Weights of a small GPT-style language model, trained from scratch on English Wikipedia: 12.8M parameters, a variant of Adam for these matrices.
MLP neurons of a small language model. Each row is named by its layer, matrix (down: output weights) and neuron, and shows model dimensions 160-255. Each number is 200 + 40 x the weight over its row's rms, rounded and kept within 0 to 999.
After each neuron's rows, "raises" lists the tokens whose logits its output raises most directly, leaving later layers aside.

L7.down763,209,109,174,282,204,231,245,167,140,177,222,194,225,134,228,289,214,157,232,226,200,250,165,268,250,234,224,189,134,177,220,286,190,150,214,226,207,166,158,229,184,230,229,167,266,169,173,197,264,207,228,211,264,268,151,211,164,146,204,165,143,185,241,184,173,118,142,188,244,164,132,224,170,265,129,115,172,192,213,189,296,186,180,207,106,231,214,215,214,162,204,161,248,161,200,166
raises: "ally", "cing", "ending", "ently", "ually"

L7.down255,182,218,165,162,180,240,168,235,259,147,231,184,187,153,247,230,182,262,179,173,167,192,197,187,192,139,231,263,150,170,204,136,205,305,227,214,194,275,200,129,128,208,265,228,257,229,179,192,293,202,229,196,211,216,225,223,195,204,208,122,224,222,216,222,159,244,143,176,215,158,245,212,268,216,169,218,191,219,155,205,134,178,209,188,166,187,147,192,215,174,131,190,140,213,199,161
raises: " lyrics", " songs", " music", " poetry", " song"

L8.down104,259,169,219,218,187,201,151,170,214,241,236,213,237,209,181,198,207,188,193,138,233,278,160,132,94,216,245,199,187,211,162,170,205,169,183,206,152,129,260,170,184,218,242,160,100,220,183,239,154,229,152,237,181,225,139,163,172,246,191,223,161,230,148,267,190,178,261,229,199,199,200,172,263,238,225,218,315,226,201,188,182,239,257,159,243,130,223,105,296,231,185,155,279,274,211,151
raises: " (", "orm", "ice", "ries", "vis"

L8.down661,185,233,224,129,205,221,252,187,209,178,149,213,224,106,231,223,191,245,189,232,128,206,205,245,207,189,163,191,259,178,155,164,195,146,239,226,268,151,234,180,242,148,224,159,217,215,232,224,150,175,219,270,168,213,168,266,197,170,186,182,184,158,227,274,193,176,184,207,266,184,200,143,249,193,126,224,204,203,155,272,283,136,187,184,259,144,233,166,194,132,147,203,181,174,175,225
raises: "rated", "pass", " least", "ental", "roll"

L8.down589,184,281,124,196,256,121,156,146,216,204,209,174,166,180,191,144,221,129,185,243,195,224,173,249,246,153,215,222,153,153,207,239,181,228,172,121,175,152,235,220,215,205,226,176,201,184,192,213,150,146,177,194,206,205,118,208,206,228,209,231,215,218,142,226,224,269,154,177,199,147,164,267,175,216,183,220,237,251,238,105,217,138,195,152,193,214,160,127,167,239,193,211,272,167,173,186
raises: "est", "ges", "st", "h", "hi"

L7.down143,148,230,229,198,233,172,273,140,225,184,202,153,204,269,225,178,120,181,172,192,232,182,187,220,330,110,122,176,184,172,161,179,170,209,309,199,191,241,207,202,261,152,279,185,246,181,256,197,240,221,152,181,193,183,174,183,170,284,163,183,130,151,211,200,125,178,195,196,225,108,194,153,229,189,144,173,229,157,168,285,154,188,204,245,138,285,178,171,227,237,189,190,249,198,126,158
raises: "ine", "iser", "ter", "ary", "ini"

L7.down423,245,186,100,163,236,212,184,254,257,199,252,87,229,137,191,170,227,270,189,220,258,154,219,171,190,210,149,164,238,229,161,167,203,180,189,147,234,217,204,233,171,179,253,150,178,200,249,229,130,184,137,220,231,234,172,306,200,270,241,112,183,207,283,201,147,267,208,134,257,201,187,210,219,213,250,152,221,150,258,156,131,227,213,195,172,120,174,153,234,206,211,219,247,230,256,180
raises: "iro", "omer", "obe", "ut", "ler"

L5.down416,235,217,144,207,237,201,235,214,172,172,218,183,143,69,190,238,236,222,252,236,242,248,143,201,263,176,217,270,186,149,241,196,180,175,173,178,152,191,207,207,185,298,132,244,204,269,241,217,188,228,208,202,232,210,196,191,193,138,191,274,217,234,173,186,219,172,136,133,180,280,192,257,338,231,143,155,208,156,203,179,158,111,241,254,170,178,155,269,228,190,177,184,111,202,211,166
raises: "nal", "ne", "ical", "na", "ner"

L7.down394,214,201,188,186,213,169,189,138,143,143,117,253,160,203,153,240,209,223,222,208,156,276,151,239,179,217,161,163,140,178,240,185,169,245,227,182,161,146,208,159,238,162,145,246,237,186,218,186,158,248,198,192,209,139,223,238,223,110,251,252,200,191,222,250,170,222,167,262,338,202,188,118,157,233,192,234,201,244,143,221,283,203,246,236,234,219,254,198,182,170,241,173,204,226,137,177
raises: "ules", "ious", "les", "ified", "que"

L3.down522,251,220,150,210,225,271,256,84,203,151,291,183,109,219,167,229,155,203,201,138,233,160,233,171,226,201,183,213,209,237,220,181,196,178,188,183,286,194,185,215,182,162,163,169,221,202,204,213,191,215,162,206,201,141,179,188,170,243,289,271,211,233,238,177,186,131,129,204,232,128,243,201,295,194,157,168,289,240,171,213,173,246,249,239,192,222,169,242,190,127,196,143,163,191,181,218
raises: "itor", "raph", "iting", "ir", "eral"

L8.down686,165,170,232,177,193,144,261,223,251,212,185,180,151,213,195,237,187,141,165,202,215,222,258,180,207,226,178,246,182,213,234,166,128,136,204,191,194,141,212,188,152,236,227,203,184,214,212,138,160,176,229,148,187,143,240,186,99,139,238,244,103,196,266,236,238,252,274,204,207,147,211,176,221,164,235,185,195,179,193,176,219,157,238,263,177,244,143,252,206,264,193,160,239,195,150,278
raises: "ss", "ries", "ote", "een", "ches"

L3.down441,243,143,235,206,214,156,234,269,205,220,184,274,154,195,168,240,169,148,197,249,189,208,178,163,174,187,157,208,181,204,172,159,173,152,265,158,193,149,220,190,191,193,233,203,278,209,249,206,168,210,271,109,210,205,244,246,242,138,183,216,193,206,178,183,227,143,143,234,206,212,171,176,205,172,215,233,280,151,175,269,188,226,204,215,83,208,238,218,184,161,218,232,179,151,237,116
raises: "ce", "ft", "ving", "cent", "et"

L8.down314,175,168,161,223,144,192,181,267,177,243,157,127,181,181,255,192,214,263,176,199,212,216,120,182,245,211,223,257,165,249,182,208,201,253,190,197,182,260,182,209,255,180,215,153,280,157,193,191,110,195,278,194,207,138,264,254,234,250,243,183,231,115,269,171,230,205,202,189,169,210,197,149,184,186,239,180,178,204,181,163,219,173,141,201,201,157,224,222,198,142,166,223,195,213,187,231
raises: "anda", "and", "que", "cial", "ows"

L3.down1021,245,219,205,178,214,181,217,279,172,143,167,172,158,196,171,209,193,213,205,213,215,154,180,185,183,205,253,160,262,164,205,193,136,137,241,199,224,210,82,164,209,224,193,222,180,172,239,242,217,188,230,187,208,172,215,160,153,224,210,220,179,179,219,238,238,185,109,168,180,164,155,204,218,243,136,187,221,162,214,253,163,201,240,211,202,231,158,186,228,239,190,176,211,261,243,165
raises: "ente", "enc", "ent", "ents", "ency"

L5.down502,122,267,250,262,168,187,249,247,169,205,167,187,144,220,273,211,171,160,236,258,278,193,169,276,150,252,142,227,106,210,174,163,221,233,193,197,203,295,159,184,200,189,244,175,240,236,264,273,122,225,128,192,201,228,199,216,188,203,183,265,189,252,149,211,130,155,197,226,110,197,185,180,181,212,221,137,194,203,236,189,168,155,223,180,195,229,219,107,189,200,195,261,244,236,258,284
raises: "gu", "gi", "gal", "gor", "gar"

L8.down882,205,145,170,234,190,156,171,211,167,265,184,210,283,210,214,170,229,210,221,282,259,177,193,220,222,278,261,219,176,260,198,245,173,182,192,256,222,109,195,181,218,261,156,135,253,180,82,161,229,200,177,193,177,238,149,117,175,246,195,201,213,125,283,208,215,212,205,212,297,230,181,216,177,166,239,177,230,136,174,156,174,138,165,176,252,261,179,130,263,224,227,173,161,253,179,206
raises: " fifth", " third", " second", " fourth", " sixth"

L8.down869,210,256,180,226,210,151,160,292,238,187,228,128,199,170,176,168,182,121,181,235,148,213,210,115,189,259,147,224,251,45,164,203,221,194,247,192,106,176,186,168,191,212,160,157,180,280,224,186,159,184,253,210,214,187,230,193,237,203,208,185,130,160,170,237,208,204,170,214,191,197,234,213,159,193,174,187,177,191,162,227,213,194,231,202,212,180,172,187,210,288,208,164,151,169,162,205
raises: "led", "ured", "born", "ever", "ized"

L8.down319,275,136,154,113,267,237,213,249,236,109,297,221,169,247,215,135,202,223,176,135,185,174,239,157,208,250,198,160,226,191,264,243,172,303,145,158,240,189,216,146,235,179,161,220,239,190,184,209,105,219,127,245,219,212,238,111,180,176,181,218,230,204,145,145,192,195,187,260,196,218,197,191,243,214,237,280,174,166,194,243,215,167,208,247,188,191,166,199,194,159,203,163,202,203,253,174
raises: "cest", "ling", "ren", "ict", "rac"

L8.down56,177,240,178,255,158,140,290,185,143,198,212,106,222,194,221,186,181,220,190,151,189,193,204,212,242,199,143,121,197,208,166,211,105,235,224,196,187,228,218,155,147,171,153,237,223,188,185,243,202,154,228,196,237,214,234,204,245,171,189,275,232,217,189,131,312,230,194,221,267,224,185,175,194,132,197,310,218,167,232,233,102,204,211,201,112,159,207,178,160,153,170,173,229,166,227,265
raises: "gin", "duct", "stan", " that", "dr"

L8.down756,177,200,210,165,243,236,230,214,196,156,163,203,184,240,202,185,281,222,247,249,235,232,156,172,197,132,240,182,166,187,252,140,227,155,155,224,206,170,217,192,218,173,183,128,205,218,240,189,243,164,187,204,201,213,195,244,149,172,174,142,192,224,121,190,202,190,210,211,237,184,264,220,231,190,289,270,283,137,203,164,208,261,191,217,171,199,231,186,193,149,159,259,272,209,232,91
raises: " of", "ture", "gar", "ed", "th"

L7.down23,192,174,242,174,217,255,137,279,187,143,198,276,166,215,184,181,182,230,232,254,218,194,256,210,187,258,148,218,182,174,222,184,149,242,234,244,202,219,227,165,198,150,159,172,164,184,212,205,204,220,273,218,174,263,156,189,237,215,227,186,156,234,183,188,216,184,187,111,174,217,115,219,195,147,216,217,225,150,209,232,170,218,235,223,224,192,205,190,194,256,217,208,251,211,196,208
raises: "ur", "man", "ah", "l", "uro"

L3.down885,233,167,149,198,171,201,225,194,214,155,230,248,182,146,227,169,250,156,260,242,133,235,259,233,166,173,163,200,207,230,209,240,203,189,211,268,174,145,232,259,235,248,172,180,181,330,153,222,210,207,205,220,100,161,230,144,126,187,236,298,193,236,274,244,213,135,226,190,246,146,183,124,277,182,197,219,256,216,187,205,213,241,262,207,148,261,125,208,270,275,240,237,251,153,138,175
raises: "ry", "n", "rial", "ring", "rio"

L8.down369,229,190,185,220,201,166,219,188,217,174,206,212,155,174,90,155,115,253,243,202,265,171,152,160,258,185,174,146,236,158,240,191,212,177,162,221,218,194,154,265,155,194,178,196,237,265,174,234,240,173,193,147,204,264,204,187,164,201,169,262,191,229,156,139,167,133,239,240,199,172,166,235,267,110,194,172,158,149,228,223,230,185,156,247,174,226,242,139,212,185,189,201,211,173,182,196
raises: "day", "nan", "ning", "time", "head"

L8.down59,168,202,204,165,234,310,164,205,206,218,207,183,237,141,215,184,196,230,156,186,178,210,160,158,156,195,152,295,237,181,224,159,156,154,235,198,150,219,137,246,147,237,179,184,254,188,230,122,275,197,175,181,240,221,142,266,225,186,187,124,209,184,180,203,276,167,247,191,206,257,198,197,173,203,165,169,165,173,274,178,256,139,237,258,227,113,167,225,188,172,226,167,254,190,180,215
raises: "ales", "al", "ific", "iller", "ary"

L7.down915,224,145,208,200,140,168,298,208,258,117,191,138,160,144,215,199,155,197,198,274,232,202,234,207,245,195,226,205,337,136,184,199,199,205,188,229,193,222,172,204,244,90,261,266,195,227,186,205,219,235,210,193,211,250,272,178,225,177,144,255,203,195,166,224,232,158,197,223,231,157,275,156,180,173,192,146,225,135,215,200,137,131,190,258,181,201,157,189,212,214,229,272,268,146,215,251
raises: " 1991", " 1990", " 1992", " 1989", " 1996"

L3.down876,178,156,265,156,173,224,213,241,181,170,168,177,210,158,227,196,161,205,178,203,152,234,173,204,230,208,246,133,137,180,172,151,179,174,302,282,188,199,227,198,181,183,244,265,262,174,189,203,199,160,250,174,269,156,143,205,112,201,183,204,209,256,197,202,215,166,150,217,156,277,179,207,181,261,147,188,179,205,214,167,196,188,261,207,145,207,214,131,226,253,238,227,216,194,180,232
raises: "to", "ce", "by", "eto", "vor"

L3.down368,206,243,178,298,215,216,158,235,233,199,198,265,153,236,172,175,135,227,275,256,160,200,202,195,230,214,174,202,176,177,205,144,246,153,213,222,208,202,200,201,207,211,185,254,178,193,192,204,233,264,235,242,150,223,268,222,114,222,205,155,121,229,154,184,190,173,187,173,224,251,170,194,223,291,229,217,247,208,142,164,226,170,179,300,254,192,219,190,233,220,189,230,241,222,158,213
raises: "eri", "er", "ern", "z", "en"

L8.down725,194,184,273,249,176,212,204,232,231,194,237,228,183,184,193,157,173,198,229,269,202,133,258,158,170,275,180,224,213,181,198,154,197,237,181,138,196,201,206,215,214,173,257,169,219,94,242,192,161,167,229,228,168,228,231,167,205,195,161,192,164,257,229,294,144,181,229,163,303,145,108,235,305,200,198,247,268,151,219,202,211,206,268,158,218,150,245,147,144,261,163,128,305,223,237,186
raises: "m", "ms", "ames", "men", "mate"

L8.down714,223,188,189,228,141,249,241,277,172,203,234,220,256,258,227,146,182,213,196,164,151,204,132,259,175,243,168,224,145,160,109,237,233,160,196,229,136,156,208,191,188,206,233,183,219,147,212,178,143,197,177,188,244,212,193,259,183,110,222,258,199,257,145,173,165,195,147,252,222,167,162,237,227,209,181,236,207,228,132,259,156,202,161,135,188,244,139,193,243,264,235,190,233,209,191,223
raises: "n", "mp", "stan", "omo", "l"

L8.down0,247,201,226,144,170,132,194,180,289,183,231,192,145,112,197,175,164,181,202,192,209,218,206,219,241,199,209,270,198,138,175,289,176,167,230,201,239,176,234,196,196,160,202,176,134,228,205,217,201,106,227,194,233,185,261,241,220,213,178,263,133,261,188,213,194,223,197,155,235,236,201,194,154,229,157,200,226,281,280,206,168,177,162,126,142,181,227,261,180,163,218,235,209,187,193,133
raises: "rity", "ion", "rad", "ration", "track"

L7.down734,159,246,212,214,188,265,185,220,204,159,161,303,128,156,200,263,232,238,223,205,202,149,141,176,153,226,197,201,269,201,231,165,193,217,208,197,227,220,189,167,157,232,187,207,206,156,212,181,205,171,232,180,150,169,244,143,173,245,182,235,194,200,230,192,156,175,219,145,235,135,208,220,230,234,241,176,206,228,225,213,235,188,300,184,133,147,181,174,229,195,210,175,258,203,210,234
raises: "or", "ez", "ors", "gers", "rov"

L5.down867,228,153,230,139,205,287,195,237,272,204,160,198,168,279,137,176,246,141,254,215,225,267,168,164,242,217,151,211,168,228,117,216,167,223,204,259,240,181,198,227,229,260,233,176,189,241,190,179,229,235,262,231,239,155,145,161,186,204,145,180,214,260,227,186,224,211,206,180,150,173,134,244,202,188,229,216,252,209,146,155,138,238,114,224,183,235,210,186,234,131,243,184,288,212,231,159
raises: "ant", "ated", "ator", "ate", "ation"

L5.down605,198,132,210,193,179,232,220,301,148,202,170,213,174,161,203,166,144,196,150,184,213,155,232,167,265,219,204,207,172,215,177,205,204,225,184,236,226,253,217,222,193,232,193,209,167,200,204,163,216,222,260,160,208,253,206,146,242,198,244,202,189,198,229,219,230,247,200,166,162,240,249,202,213,243,177,80,249,198,186,194,72,189,230,244,238,201,194,179,164,153,176,221,160,235,216,238
raises: "nal", "net", "ni", "ne", "nes"

L8.down435,158,150,165,172,189,329,235,202,240,216,226,156,267,197,157,153,215,197,212,175,249,187,145,182,174,265,156,200,181,149,191,212,186,193,167,160,111,241,135,216,144,182,189,166,240,122,177,192,220,250,249,207,240,240,174,263,151,201,173,209,213,186,223,238,202,151,168,142,197,227,125,210,205,163,141,221,194,186,292,183,159,259,192,254,217,246,242,202,225,189,267,165,193,167,236,165
raises: "ators", "ator", "ate", "ution", "uto"

L7.down801,246,203,154,227,235,193,149,220,160,183,253,191,152,154,216,183,95,154,167,229,158,114,210,230,234,189,226,272,130,170,241,157,243,170,230,192,196,228,174,270,230,243,178,172,210,238,124,223,228,207,203,112,214,160,261,218,200,203,133,180,211,175,242,179,193,156,235,139,243,180,181,186,186,216,214,157,173,184,141,169,253,254,185,248,106,183,261,174,188,214,210,170,251,194,234,206
raises: "ising", "iser", "q", "gg", "ison"

L5.down89,255,163,192,216,190,229,221,258,227,209,237,163,211,139,133,260,197,205,227,259,151,220,202,136,183,228,234,276,177,246,216,216,159,243,249,199,250,167,215,150,215,178,183,187,148,225,226,190,167,229,278,246,181,180,215,196,200,193,254,158,215,165,168,163,186,122,204,168,212,130,173,144,181,192,131,170,152,195,206,216,179,158,264,189,239,161,179,177,231,196,163,121,204,147,204,129
raises: "up", "ages", "aging", "ft", "age"

L8.down969,243,178,201,209,265,220,247,233,270,127,185,180,205,139,241,102,120,198,234,212,183,232,223,272,194,201,180,209,109,172,234,201,185,247,174,227,222,153,192,201,261,117,215,251,160,209,186,214,166,173,252,176,209,202,133,192,261,204,229,128,225,245,236,262,227,170,241,151,265,197,240,224,218,184,205,209,232,145,255,198,134,223,157,219,244,233,150,185,186,145,186,202,257,280,218,159
raises: "mi", "ne", "war", "mit", "of"

L5.down647,188,156,200,249,263,227,262,200,149,213,189,264,238,153,215,173,198,183,188,162,224,196,157,154,185,141,221,172,276,197,230,148,203,199,199,190,266,150,256,209,127,173,136,193,160,194,233,191,186,315,208,244,99,220,219,196,140,203,190,163,182,251,173,140,192,280,171,257,211,220,173,161,231,176,160,179,178,201,159,185,218,240,244,222,198,121,125,173,233,160,205,237,239,181,219,203
raises: "n", "nd", "ngel", "ting", "nce"

L8.down717,143,162,150,186,152,187,136,194,247,181,225,216,164,196,214,281,230,185,182,268,270,235,137,211,165,209,172,262,233,219,219,190,184,172,200,233,207,233,214,223,162,246,233,176,165,225,267,161,171,245,229,222,209,225,214,235,123,140,192,201,204,251,217,254,146,159,212,219,174,197,224,175,115,197,153,157,132,246,206,150,192,214,121,174,206,126,177,239,177,208,251,221,223,237,204,212
raises: "gu", "ration", "ral", "ique", "rity"

L3.down764,210,151,274,196,226,184,250,222,260,197,214,155,174,181,256,180,107,172,221,226,211,225,219,172,231,182,231,254,165,179,197,213,328,96,233,191,176,196,193,159,203,215,276,202,230,215,194,224,216,226,202,236,206,177,151,158,172,203,200,239,178,187,250,244,193,245,208,219,175,263,200,168,141,237,212,211,259,154,235,245,205,170,264,237,178,269,193,234,226,257,212,206,189,327,185,187
raises: "way", "field", "get", "rand", "term"

L5.down31,228,206,204,163,209,185,159,204,174,251,145,147,160,184,211,178,112,247,184,237,164,146,219,251,193,194,134,174,288,173,202,161,204,170,229,225,222,231,244,129,115,203,45,183,158,138,194,227,157,185,211,177,163,235,207,177,173,184,187,196,228,176,114,204,137,210,213,224,184,161,187,240,143,207,206,216,225,169,220,188,176,222,285,174,179,165,244,284,232,230,178,247,179,198,198,208
raises: "man", "ional", "men", "hip", "mp"